{"n_head": 4, "d_mlp": 1344, "norm_place": "pre", "norm_eps": 1e-06, "attn_scale": 0.125, "init_std_up": 0.0412, "lr": 0.00255, "lr_mult_down": 0.7, "batch_tokens": 32768, "z_loss": 1e-05, "steps": 10682, "dataset": "wikipedia_en"}
MLP neurons of a small language model. Each row is named by its layer, matrix (down: output weights) and neuron, and shows model dimensions 144-239. Each number is 200 + 20 x the weight over its row's rms, rounded and kept within 0 to 999. A neuron's up and down rows have the sign that makes its largest values positive.
A block is one neuron, or neurons of one layer that tend to fire together. After each block is what it responds to, as a language model described it from the Wikipedia text at the highest values.

L17.down923,215,174,193,198,178,213,190,155,209,224,191,227,181,199,213,173,208,210,215,195,213,206,211,216,205,179,180,185,203,178,214,216,206,178,200,229,250,191,179,204,162,197,174,213,219,186,181,206,215,220,205,196,196,195,177,200,191,215,199,226,194,220,217,182,162,208,217,200,191,187,165,195,231,237,181,185,199,219,207,209,190,177,202,162,199,198,185,204,198,208,225,203,203,218,190,203
Responds to: Mid-number separators

L17.down983,186,241,169,210,187,212,202,209,183,217,207,202,209,166,209,253,198,195,176,209,205,215,204,189,148,173,226,199,197,207,196,204,202,180,208,199,214,194,211,211,194,208,228,222,179,214,191,200,206,225,164,215,176,188,178,218,202,187,190,191,179,182,214,176,184,193,201,214,226,238,198,164,172,180,183,170,187,171,221,188,196,207,197,215,218,180,219,200,232,242,207,221,111,209,170,196
Responds to: Pre-title connector tokens

L10.down46,188,197,235,196,205,208,192,185,224,180,159,195,202,211,203,205,156,179,200,200,212,263,202,199,189,160,216,165,216,186,220,203,217,173,187,166,213,204,212,212,177,204,173,210,192,179,193,157,219,183,174,217,195,244,248,187,182,178,168,217,184,186,212,208,189,226,208,159,216,210,176,227,196,197,191,186,219,191,196,167,193,208,200,219,230,176,205,219,172,193,171,186,183,205,207,232
L10.down264,216,183,207,199,178,198,206,196,202,202,192,186,182,195,172,193,187,194,226,174,193,203,224,200,194,208,200,167,209,214,238,195,215,190,196,200,214,204,206,227,192,223,173,191,229,199,214,225,209,173,193,230,220,161,190,157,219,204,219,195,222,224,182,223,220,206,224,214,157,171,177,193,209,193,169,160,201,179,177,181,238,151,167,200,201,222,207,238,209,177,211,199,161,221,195,205
L10.down291,227,236,210,227,204,165,199,205,189,246,216,208,176,205,214,191,177,219,225,206,181,179,194,167,201,250,162,179,196,211,239,200,226,178,185,163,151,190,224,194,200,176,196,222,186,157,191,196,188,220,243,226,237,177,155,199,151,166,219,222,221,205,194,209,218,178,196,221,181,234,200,225,213,206,224,203,177,206,169,217,188,192,193,179,204,192,216,215,211,191,207,206,202,189,193,172
L10.down326,210,169,192,211,190,198,215,213,198,196,206,190,182,218,204,192,206,231,192,184,219,176,232,196,213,206,234,217,188,216,178,233,193,193,175,201,191,209,181,199,192,224,218,230,216,234,194,204,186,217,172,195,219,231,216,251,208,183,175,200,241,193,242,206,202,228,182,169,218,174,228,195,247,199,209,212,194,174,197,200,183,190,182,200,173,172,220,202,172,227,186,172,196,202,207,174
L10.down356,208,204,227,222,176,191,205,225,212,195,189,163,198,197,177,167,209,205,199,188,197,197,194,203,209,211,183,199,180,194,188,205,203,221,170,191,222,217,212,193,161,173,188,183,194,222,173,225,194,162,192,207,195,191,196,191,237,203,186,173,182,221,204,238,211,217,207,219,196,221,200,205,191,246,191,211,193,173,206,216,170,172,202,185,225,185,161,181,203,195,211,177,200,202,225,236
L10.down417,171,178,249,165,179,206,217,211,209,185,196,222,209,225,178,201,208,177,182,194,208,222,208,175,211,183,215,219,189,222,238,175,203,185,206,216,193,178,206,198,171,227,208,186,210,159,204,230,205,200,205,186,194,169,240,165,226,218,195,194,224,198,197,190,204,214,181,223,204,226,212,221,190,236,216,208,229,164,224,178,180,228,180,183,193,225,214,217,163,257,192,202,136,186,196,211
L10.down424,212,230,187,202,152,225,205,176,201,201,180,224,190,178,203,194,179,199,205,173,211,181,198,180,237,221,179,194,214,174,204,233,205,205,179,235,241,241,176,167,214,204,206,216,228,185,200,214,212,193,204,189,231,198,214,210,212,234,201,151,212,211,193,189,180,207,180,218,191,186,198,181,225,190,187,209,194,243,188,205,215,235,192,220,197,183,223,209,171,209,173,205,191,212,211,173
L10.down707,200,195,233,185,191,197,225,201,205,172,193,199,210,160,172,203,221,214,212,187,196,194,237,213,202,219,189,217,182,168,214,198,232,208,199,229,191,199,204,204,224,218,192,188,235,192,213,248,210,198,217,192,211,168,176,211,200,226,187,202,214,193,212,201,200,223,191,215,225,233,205,187,237,220,232,154,166,167,209,203,202,209,191,219,186,216,208,216,203,248,194,172,159,203,209,171
L10.down709,195,177,200,170,230,192,157,224,191,185,213,183,196,203,183,218,213,197,224,219,205,175,249,213,228,191,185,198,208,220,215,196,175,193,241,203,185,224,166,200,192,188,172,170,174,219,237,202,181,200,224,184,208,186,177,202,218,222,167,202,199,195,189,211,217,207,201,171,224,188,177,169,178,205,198,167,206,186,198,208,165,187,174,168,196,206,200,214,195,203,208,213,170,200,172,204
L10.down827,184,186,253,254,226,190,189,227,198,209,218,196,182,214,229,196,234,218,201,167,167,212,215,191,236,219,214,191,195,187,218,203,222,200,150,211,209,173,165,195,200,231,156,217,216,184,193,196,208,194,220,167,222,223,202,200,174,176,240,175,185,208,155,194,222,189,206,262,188,231,212,217,233,211,203,185,179,197,228,199,178,194,168,209,187,191,183,189,196,243,203,202,189,194,177,213
L10.down866,179,173,201,153,198,214,218,164,178,206,211,193,186,220,211,194,210,162,176,203,226,181,200,188,182,195,200,237,214,212,217,189,214,189,187,219,223,242,184,213,187,198,185,153,208,222,187,196,176,198,240,213,195,235,167,207,193,217,209,199,218,208,184,213,219,225,206,208,186,175,201,206,214,193,173,231,230,173,216,209,180,217,183,190,188,198,216,200,185,183,191,216,185,193,154,190
L10.down885,197,198,238,196,204,191,196,185,212,225,198,192,204,221,175,201,188,164,182,200,210,173,196,181,231,239,164,227,195,189,210,225,216,176,218,213,205,138,210,200,203,239,188,211,181,216,213,163,194,171,205,175,197,168,204,161,202,197,176,188,230,187,211,218,194,228,206,208,248,200,202,190,207,164,204,209,226,199,224,183,189,231,155,229,182,226,188,206,184,221,210,173,202,213,206,202
L10.down966,228,206,211,213,208,168,222,198,183,224,176,193,221,235,232,193,189,196,188,190,158,186,186,210,188,216,185,239,138,204,230,177,199,187,177,202,181,196,196,207,173,205,228,174,214,167,162,213,213,198,179,179,205,204,189,223,191,177,165,200,198,201,209,185,218,204,250,221,194,188,183,164,199,237,241,179,204,214,212,187,217,183,204,194,199,238,202,193,198,175,194,175,160,196,167,220
L10.down1087,225,192,259,208,208,194,205,185,194,213,229,235,231,193,188,189,223,200,224,197,204,218,177,214,229,217,177,227,191,207,168,236,183,214,233,216,189,225,195,216,220,224,214,190,160,223,222,188,190,197,171,215,209,220,169,187,194,186,178,221,219,187,203,199,141,201,195,203,205,202,167,205,168,194,200,202,213,216,171,228,204,157,133,188,222,221,190,184,195,206,190,209,178,185,229,220
L10.down1212,186,196,211,226,229,205,210,205,173,208,202,191,201,212,225,194,200,216,188,201,209,205,174,191,184,234,173,179,188,208,211,231,197,194,201,236,206,193,234,185,177,229,222,182,213,188,148,210,180,203,209,202,206,185,205,199,192,175,173,222,185,230,174,207,212,204,209,188,203,168,200,236,197,215,208,202,172,198,205,215,193,162,242,181,178,170,211,246,215,196,204,220,183,176,212,209
L10.down1251,183,182,187,198,184,209,212,228,213,165,182,178,196,204,221,207,168,192,203,205,199,200,184,213,196,215,220,193,236,196,188,189,225,204,249,195,206,186,216,211,207,182,241,202,214,135,226,213,204,210,172,212,190,195,219,180,208,200,206,226,209,188,196,188,188,223,205,168,194,208,248,231,200,194,191,213,198,228,196,201,217,190,201,157,205,197,191,221,211,221,230,206,204,204,208,208
Responds to: Decimal points in tables

L10.down5,204,204,191,196,179,225,222,195,213,210,211,179,177,213,202,204,211,195,197,184,174,198,204,190,233,182,188,214,213,188,199,227,178,206,222,186,164,208,215,163,208,187,158,216,196,178,173,194,173,223,186,207,193,189,199,211,231,212,179,169,211,201,186,192,199,218,199,175,233,213,194,182,217,211,189,162,190,182,193,195,189,240,184,216,210,161,139,206,177,218,225,186,159,215,192,201
L10.down245,190,184,215,185,198,219,203,220,259,201,200,154,201,203,202,210,185,206,177,192,202,181,235,189,190,214,201,235,201,189,210,201,193,220,166,177,251,227,197,203,221,212,188,189,213,194,217,178,159,208,205,228,170,209,183,173,200,199,175,201,172,201,222,181,223,195,195,212,208,220,196,162,168,172,214,200,199,210,191,192,224,259,181,197,209,224,221,216,240,179,191,171,212,206,213,190
L10.down247,224,160,218,220,168,205,194,214,197,189,191,159,222,202,190,200,154,178,159,165,189,163,252,193,177,189,214,215,191,186,225,196,213,198,172,217,200,186,177,198,194,212,186,197,185,222,186,169,214,180,199,190,213,208,195,205,175,245,180,204,169,198,184,210,184,193,206,223,208,216,188,192,186,211,219,195,194,239,199,216,185,233,188,199,216,215,195,218,198,193,203,219,230,206,217,195
L10.down300,198,184,180,216,163,185,251,177,194,197,141,205,198,232,191,215,240,215,198,164,229,225,208,225,235,222,177,205,200,179,225,180,197,209,196,211,178,212,199,201,217,211,188,221,203,178,174,201,197,186,239,194,186,173,215,230,192,190,188,215,210,192,193,206,191,204,194,211,202,221,186,196,228,208,205,174,213,206,207,178,197,189,220,249,187,192,201,219,195,217,237,218,200,176,212,184
L10.down350,222,205,186,206,186,185,160,194,214,205,206,175,199,235,201,184,194,199,142,207,200,168,214,213,193,226,248,203,200,215,223,175,204,216,187,212,226,205,172,215,222,179,196,201,244,194,210,194,218,192,212,170,191,188,177,233,230,206,219,196,231,222,225,190,217,163,202,184,207,160,215,183,218,186,210,196,207,175,185,179,221,214,152,186,217,187,183,207,208,197,206,204,221,208,197,171
L10.down381,209,194,174,209,185,206,182,223,192,186,179,181,190,186,158,216,185,190,188,237,240,213,244,152,220,162,159,203,216,228,199,195,231,226,199,187,206,202,178,221,261,189,203,193,204,229,149,171,197,165,217,212,183,217,204,204,211,202,211,183,198,177,191,182,227,209,216,231,197,205,166,223,213,220,186,186,210,170,204,209,179,169,212,186,202,222,204,186,183,184,194,192,195,251,205,192
L10.down413,201,234,204,178,252,183,211,189,198,188,207,201,214,187,182,193,198,228,196,172,209,167,209,207,206,201,196,206,172,180,224,217,221,183,199,226,210,209,192,179,187,175,188,197,212,185,199,216,209,184,194,205,173,190,183,198,217,187,249,192,213,179,218,191,213,180,228,209,210,212,192,190,197,177,232,193,168,191,228,143,188,186,194,209,221,239,235,221,154,239,195,220,160,181,187,166
L10.down422,181,205,168,207,176,227,186,180,213,202,176,195,184,181,205,212,190,204,166,175,227,211,163,198,201,219,206,200,219,237,258,215,195,212,203,181,223,189,191,193,206,165,199,231,203,202,132,186,192,210,202,215,265,222,181,192,220,205,216,203,159,225,204,198,204,212,198,193,173,175,199,217,192,190,222,196,192,197,178,226,216,214,214,180,176,183,206,196,245,205,219,174,225,192,193,215
L10.down441,214,237,223,237,177,211,203,194,193,200,174,164,241,248,163,218,220,218,180,211,193,239,193,221,204,194,180,221,218,249,188,203,196,201,199,214,236,181,211,224,212,184,189,201,204,208,223,218,212,226,210,193,199,209,193,198,188,230,199,204,216,188,177,198,197,187,201,199,210,191,181,181,193,206,194,188,171,198,200,190,191,217,158,202,207,183,171,186,184,220,185,191,253,199,176,196
L10.down746,217,248,223,178,227,211,206,190,185,216,203,199,179,198,204,195,228,207,181,195,191,199,196,235,212,223,237,205,212,220,220,217,223,220,179,219,211,163,186,197,180,224,180,182,161,190,233,206,216,195,218,234,191,193,204,166,185,203,205,183,199,197,208,205,207,208,196,193,203,242,208,203,183,219,218,161,193,203,175,190,191,203,200,230,189,210,170,176,222,194,183,217,220,210,203,194
L10.down753,193,247,194,181,200,170,204,241,153,203,183,228,169,236,170,197,208,170,210,207,176,197,222,205,198,203,197,176,236,237,202,202,209,214,200,177,158,201,175,225,228,199,192,200,202,177,226,177,230,194,228,179,212,231,182,189,183,239,209,224,190,227,188,188,209,216,200,199,194,238,204,193,175,205,167,200,228,171,192,208,228,209,194,204,211,168,196,224,164,186,242,256,209,189,218,206
L10.down819,235,175,215,202,203,208,200,238,200,208,207,195,218,191,197,228,162,213,203,198,174,201,215,173,194,206,202,174,187,178,181,211,195,187,246,188,169,184,217,208,185,169,200,238,198,187,213,179,221,180,236,182,190,208,203,183,187,193,154,199,193,180,211,209,207,230,197,200,224,216,170,208,213,236,188,222,203,222,200,198,213,179,213,173,179,185,166,191,205,227,213,186,226,195,202,196
L10.down1117,236,185,226,219,189,223,210,206,210,225,217,237,190,187,217,157,166,155,202,211,228,189,202,189,212,230,173,171,198,223,227,197,191,201,203,178,185,212,202,188,209,178,219,189,215,197,204,180,195,190,196,192,199,213,170,206,234,174,159,188,215,211,178,202,190,179,191,196,198,202,206,187,237,229,214,194,208,205,193,192,202,189,146,198,197,209,216,185,204,208,176,195,185,214,205,207
L10.down1164,223,206,184,201,208,216,202,176,197,205,214,201,174,187,218,185,227,197,221,215,158,170,182,210,203,219,193,195,179,224,166,207,207,192,198,192,218,167,176,184,219,221,196,165,239,246,217,175,202,210,205,203,182,206,227,189,194,221,226,203,200,153,193,212,203,215,196,220,217,205,204,224,211,243,174,203,232,223,162,191,197,230,190,207,201,181,258,200,200,174,231,207,170,220,203,189
L10.down1188,185,201,194,213,183,203,206,196,223,225,206,172,192,210,230,207,186,159,221,222,209,163,188,179,222,186,196,180,185,203,212,204,236,219,179,203,241,229,216,202,202,252,202,186,226,238,170,242,223,195,223,198,223,202,218,190,189,203,217,190,241,236,187,219,186,177,193,180,202,183,203,192,194,228,205,181,194,178,196,198,198,222,221,220,207,196,190,199,193,211,232,179,203,209,186,180
L10.down1285,212,208,187,196,184,168,175,188,181,214,178,175,186,173,179,201,203,207,190,211,200,190,197,204,192,224,197,246,203,181,179,178,196,222,206,245,219,183,197,197,175,182,244,207,213,191,179,210,221,213,163,179,167,226,167,192,198,176,197,204,171,184,206,231,198,177,163,217,166,175,195,172,194,209,181,198,202,182,234,216,174,233,185,193,180,201,208,163,199,180,172,236,169,185,208,144
Responds to: Notable headings, line starts

L7.down286,231,180,213,211,191,191,213,196,223,185,205,191,196,178,228,173,183,212,208,152,198,205,194,190,240,193,207,170,242,210,189,188,149,216,183,167,250,155,183,172,229,206,243,208,179,189,196,233,232,223,223,176,159,185,218,225,180,179,181,204,200,216,193,181,171,187,217,178,194,185,202,196,200,206,215,239,218,227,218,218,191,214,217,216,203,219,215,169,193,217,194,193,154,206,206,173
L7.down353,226,134,215,198,221,211,212,237,208,199,215,189,204,218,222,225,241,213,199,230,190,214,204,227,234,196,198,194,170,212,157,205,174,207,173,215,192,185,206,187,211,173,193,192,217,190,213,224,184,183,239,168,219,212,204,217,235,200,212,217,176,217,167,191,174,234,185,197,218,189,173,208,193,212,195,191,218,242,196,213,198,176,222,224,194,223,192,222,202,195,172,200,142,199,190,227
L7.down426,229,217,210,213,241,162,179,204,196,202,218,164,209,179,202,202,210,201,235,197,178,195,178,244,242,219,191,179,228,227,195,179,198,202,205,215,202,195,160,206,184,209,213,184,229,207,185,213,219,195,175,197,184,185,195,211,248,193,223,195,196,213,226,188,182,230,216,179,202,176,172,162,194,219,190,187,213,226,184,239,201,246,186,213,211,212,219,196,190,216,173,202,190,216,181,193
L7.down920,229,176,218,158,237,207,249,224,208,215,231,180,217,185,211,182,222,202,220,200,230,209,197,179,208,171,193,210,186,226,209,169,196,219,189,189,188,193,214,172,213,176,198,228,205,177,208,215,219,234,196,198,215,201,209,218,237,234,228,187,216,201,198,200,189,217,228,183,168,178,193,202,199,197,191,202,181,201,183,221,212,208,166,211,202,174,206,174,182,230,164,210,171,213,188,174
Responds to: Mid-number separators and digits

L7.down18,179,162,204,177,221,206,186,198,209,185,232,159,240,201,174,197,186,182,187,217,230,223,194,199,201,233,167,173,173,164,219,153,180,170,176,206,205,181,172,221,215,207,193,171,214,197,224,163,222,184,214,171,197,193,178,211,191,215,217,184,226,197,199,209,207,214,203,176,211,188,184,192,173,205,159,180,209,195,177,203,187,177,192,218,190,192,197,212,210,214,198,209,205,164,189,177
L7.down30,234,204,195,174,196,218,195,193,218,202,195,208,202,223,199,204,226,226,206,199,209,162,217,158,221,210,236,187,213,200,191,231,223,189,185,209,203,170,198,181,194,195,201,214,204,207,203,237,215,163,240,153,201,207,204,240,185,185,169,206,184,226,184,208,214,217,185,192,175,205,176,175,212,197,210,180,189,209,213,201,181,217,245,204,202,206,211,211,234,202,195,213,207,209,163,189
L7.down324,187,195,217,211,216,207,214,207,205,221,200,173,245,180,191,228,191,157,182,200,223,174,206,200,203,186,155,214,165,213,183,196,187,211,210,176,208,192,176,198,215,219,184,201,208,209,193,181,215,207,206,220,179,226,225,202,223,180,182,187,169,202,211,234,209,181,222,221,197,181,189,185,217,177,188,201,205,218,191,208,172,180,174,193,206,170,171,224,201,163,221,214,192,231,184,209
L7.down907,195,217,180,189,205,171,185,241,194,165,200,172,189,221,206,176,209,215,191,210,210,260,189,226,179,219,254,168,194,190,198,208,214,198,200,196,180,175,196,167,184,216,195,179,203,193,211,236,216,197,227,177,220,219,206,201,233,173,209,182,196,186,196,231,200,207,163,208,221,177,206,151,227,218,201,198,152,219,219,158,211,236,167,182,205,163,199,204,172,161,220,218,203,196,207,172
Responds to: Notable and hedge words

L10.down27,206,187,165,198,181,153,188,221,214,195,213,213,222,190,198,213,190,167,209,192,227,202,201,198,184,208,216,218,194,202,229,203,224,201,190,201,202,211,212,197,189,202,230,194,239,208,230,188,219,164,216,181,237,202,190,194,202,203,253,203,159,202,223,189,167,201,219,188,214,226,213,159,226,214,203,221,209,187,223,224,192,185,178,184,249,170,220,211,185,177,178,183,218,184,194,201
L10.down118,219,177,191,194,204,166,214,193,152,192,201,203,199,199,160,216,194,194,206,203,220,194,208,169,200,189,207,191,239,192,213,209,175,179,187,203,214,201,198,235,196,183,176,220,183,205,184,175,177,166,210,222,192,218,208,223,194,200,208,198,180,203,220,181,179,202,169,164,215,201,196,199,210,194,175,231,181,192,180,201,188,222,202,200,196,209,187,239,190,203,228,231,206,187,176,227
L10.down134,224,195,214,231,215,196,247,179,173,214,201,178,220,215,179,233,195,199,185,194,207,202,235,206,213,217,184,221,223,236,192,227,199,187,166,203,203,184,198,246,195,190,242,157,202,189,182,217,195,232,221,175,192,232,222,178,214,195,201,203,223,204,187,205,211,199,166,187,207,225,184,178,181,183,203,191,206,198,187,197,214,210,208,172,203,191,201,178,231,214,175,197,200,195,202,178
L10.down184,201,155,226,193,180,209,230,180,216,213,182,183,202,181,185,165,183,172,179,202,209,148,184,237,220,223,201,232,204,199,230,166,197,197,201,207,208,205,203,227,247,200,240,204,209,210,215,164,200,180,214,216,212,196,216,184,198,234,220,213,183,197,195,181,200,179,239,192,189,204,153,215,197,198,202,197,194,215,238,206,202,203,228,239,232,210,178,192,210,195,199,207,229,192,187,159
L10.down277,244,221,218,192,212,199,178,160,213,216,216,218,219,178,210,215,197,196,202,178,221,207,225,165,216,235,208,175,203,217,195,227,208,143,196,230,250,211,219,240,210,198,164,247,163,179,208,174,205,230,211,229,196,182,212,188,185,216,188,207,223,224,205,220,204,182,210,191,204,213,183,218,182,193,183,222,198,198,193,166,227,197,235,218,176,193,198,197,213,250,214,189,215,138,199,192
L10.down306,191,204,201,218,198,210,204,246,223,209,230,221,187,175,198,220,180,178,190,194,251,201,148,192,197,197,240,210,208,213,159,204,226,189,203,191,217,197,211,189,193,195,166,169,156,213,156,174,175,230,194,166,206,190,191,173,157,155,174,194,175,170,215,185,191,211,187,196,247,199,193,212,186,231,218,208,205,209,185,191,222,154,221,235,203,194,192,199,204,184,174,181,195,188,200,192
L10.down341,172,184,199,201,192,202,222,184,207,164,208,221,219,195,209,225,179,207,237,228,217,186,212,196,188,192,208,210,174,182,168,184,218,248,186,205,190,201,210,178,185,234,190,173,248,213,219,193,213,207,196,207,183,187,172,175,241,208,214,193,175,208,166,176,214,194,213,196,256,209,187,147,184,195,169,172,173,211,219,193,191,166,186,199,224,181,175,224,166,175,216,189,191,200,191,153
L10.down396,185,196,199,212,200,220,199,193,177,211,206,208,209,196,215,179,212,181,214,197,201,145,193,155,190,207,162,187,180,168,218,167,212,174,179,192,213,186,193,194,222,217,226,188,186,171,225,205,187,210,208,187,191,172,196,209,204,225,183,207,203,199,167,198,203,222,187,201,225,206,224,200,227,197,178,238,170,219,247,203,214,198,249,227,187,173,187,184,224,165,228,220,277,189,222,203
L10.down580,148,177,206,217,206,199,200,189,181,190,187,222,171,221,184,211,192,214,165,217,200,212,218,197,197,184,195,203,217,214,217,235,211,195,203,191,195,205,188,195,196,207,237,197,203,240,205,215,206,219,216,235,191,171,224,184,185,207,194,194,193,185,179,202,224,157,211,213,190,201,165,205,226,192,203,194,234,235,233,171,209,189,210,154,194,216,179,201,191,170,257,178,270,206,183,249
L10.down696,185,189,244,197,170,190,212,207,217,220,198,188,191,180,214,200,205,169,193,204,209,172,194,205,221,180,187,232,173,207,211,199,223,183,148,145,201,194,200,184,228,211,188,194,188,168,181,203,179,206,191,199,192,208,178,192,218,218,180,221,186,174,185,186,197,222,215,176,200,180,175,223,172,210,180,177,187,213,237,200,223,202,217,218,191,210,189,182,209,153,220,213,231,186,172,188
L10.down726,171,193,219,187,233,200,179,249,216,170,185,231,239,146,165,226,220,203,200,211,192,198,211,180,218,196,180,210,208,215,199,190,214,182,215,182,162,179,195,171,199,185,226,209,172,207,208,189,223,207,208,189,189,211,178,164,218,173,231,163,199,196,205,199,194,202,199,187,225,219,218,187,197,208,178,217,182,196,232,171,218,200,246,234,210,187,181,182,155,196,210,223,176,231,196,193
L10.down808,227,180,216,192,189,205,172,195,194,188,200,199,200,243,209,194,162,216,198,160,209,168,222,218,222,211,213,180,180,191,196,181,226,221,196,219,188,208,187,194,231,213,196,183,172,203,222,220,215,164,202,203,177,163,194,216,172,192,224,201,207,208,204,207,204,197,202,190,211,194,215,201,182,217,184,228,163,223,225,195,200,196,205,171,198,210,171,165,201,194,210,181,220,215,188,209
L10.down815,218,201,195,188,205,175,195,202,168,191,171,186,179,218,190,190,207,250,178,174,155,177,180,225,217,196,205,198,186,189,199,218,223,214,196,259,181,171,187,195,207,210,181,189,206,211,201,191,205,214,230,199,177,206,166,214,196,221,197,187,186,214,221,189,229,200,238,171,170,221,208,234,198,200,200,220,175,194,170,220,203,190,194,170,230,234,196,211,221,195,200,176,189,190,210,171
L10.down946,207,220,193,204,217,187,210,148,195,188,201,175,215,188,191,200,220,163,178,210,229,182,204,206,229,195,214,211,207,200,225,224,177,199,219,221,200,172,231,204,204,207,206,218,216,195,212,187,189,202,217,229,207,213,183,182,187,208,219,181,209,151,222,188,203,227,174,250,209,208,183,209,149,197,188,187,245,178,178,194,196,176,211,188,230,211,190,252,188,206,178,215,188,181,219,186
L10.down1293,195,196,207,255,228,210,195,194,191,175,186,220,216,185,200,201,184,191,187,188,240,207,216,217,211,211,201,214,192,225,204,193,184,165,219,188,222,217,225,209,213,205,187,193,196,198,215,206,221,196,193,196,190,164,205,231,247,183,200,220,201,205,239,174,238,199,200,212,211,204,228,186,188,188,180,199,200,253,203,225,195,156,239,190,174,218,200,199,175,210,185,220,163,196,195,189
L10.down1328,214,168,186,212,168,220,199,211,190,209,191,211,194,249,199,226,170,200,184,181,217,201,183,208,195,221,177,205,179,188,215,177,210,251,221,197,181,193,187,212,205,205,191,191,173,178,169,214,239,204,217,189,162,189,251,173,174,208,174,174,230,205,155,219,207,168,172,179,202,178,213,188,186,220,196,220,198,201,189,192,185,194,217,178,187,192,192,201,193,190,209,158,193,169,201,206
Responds to: Of inside fixed titles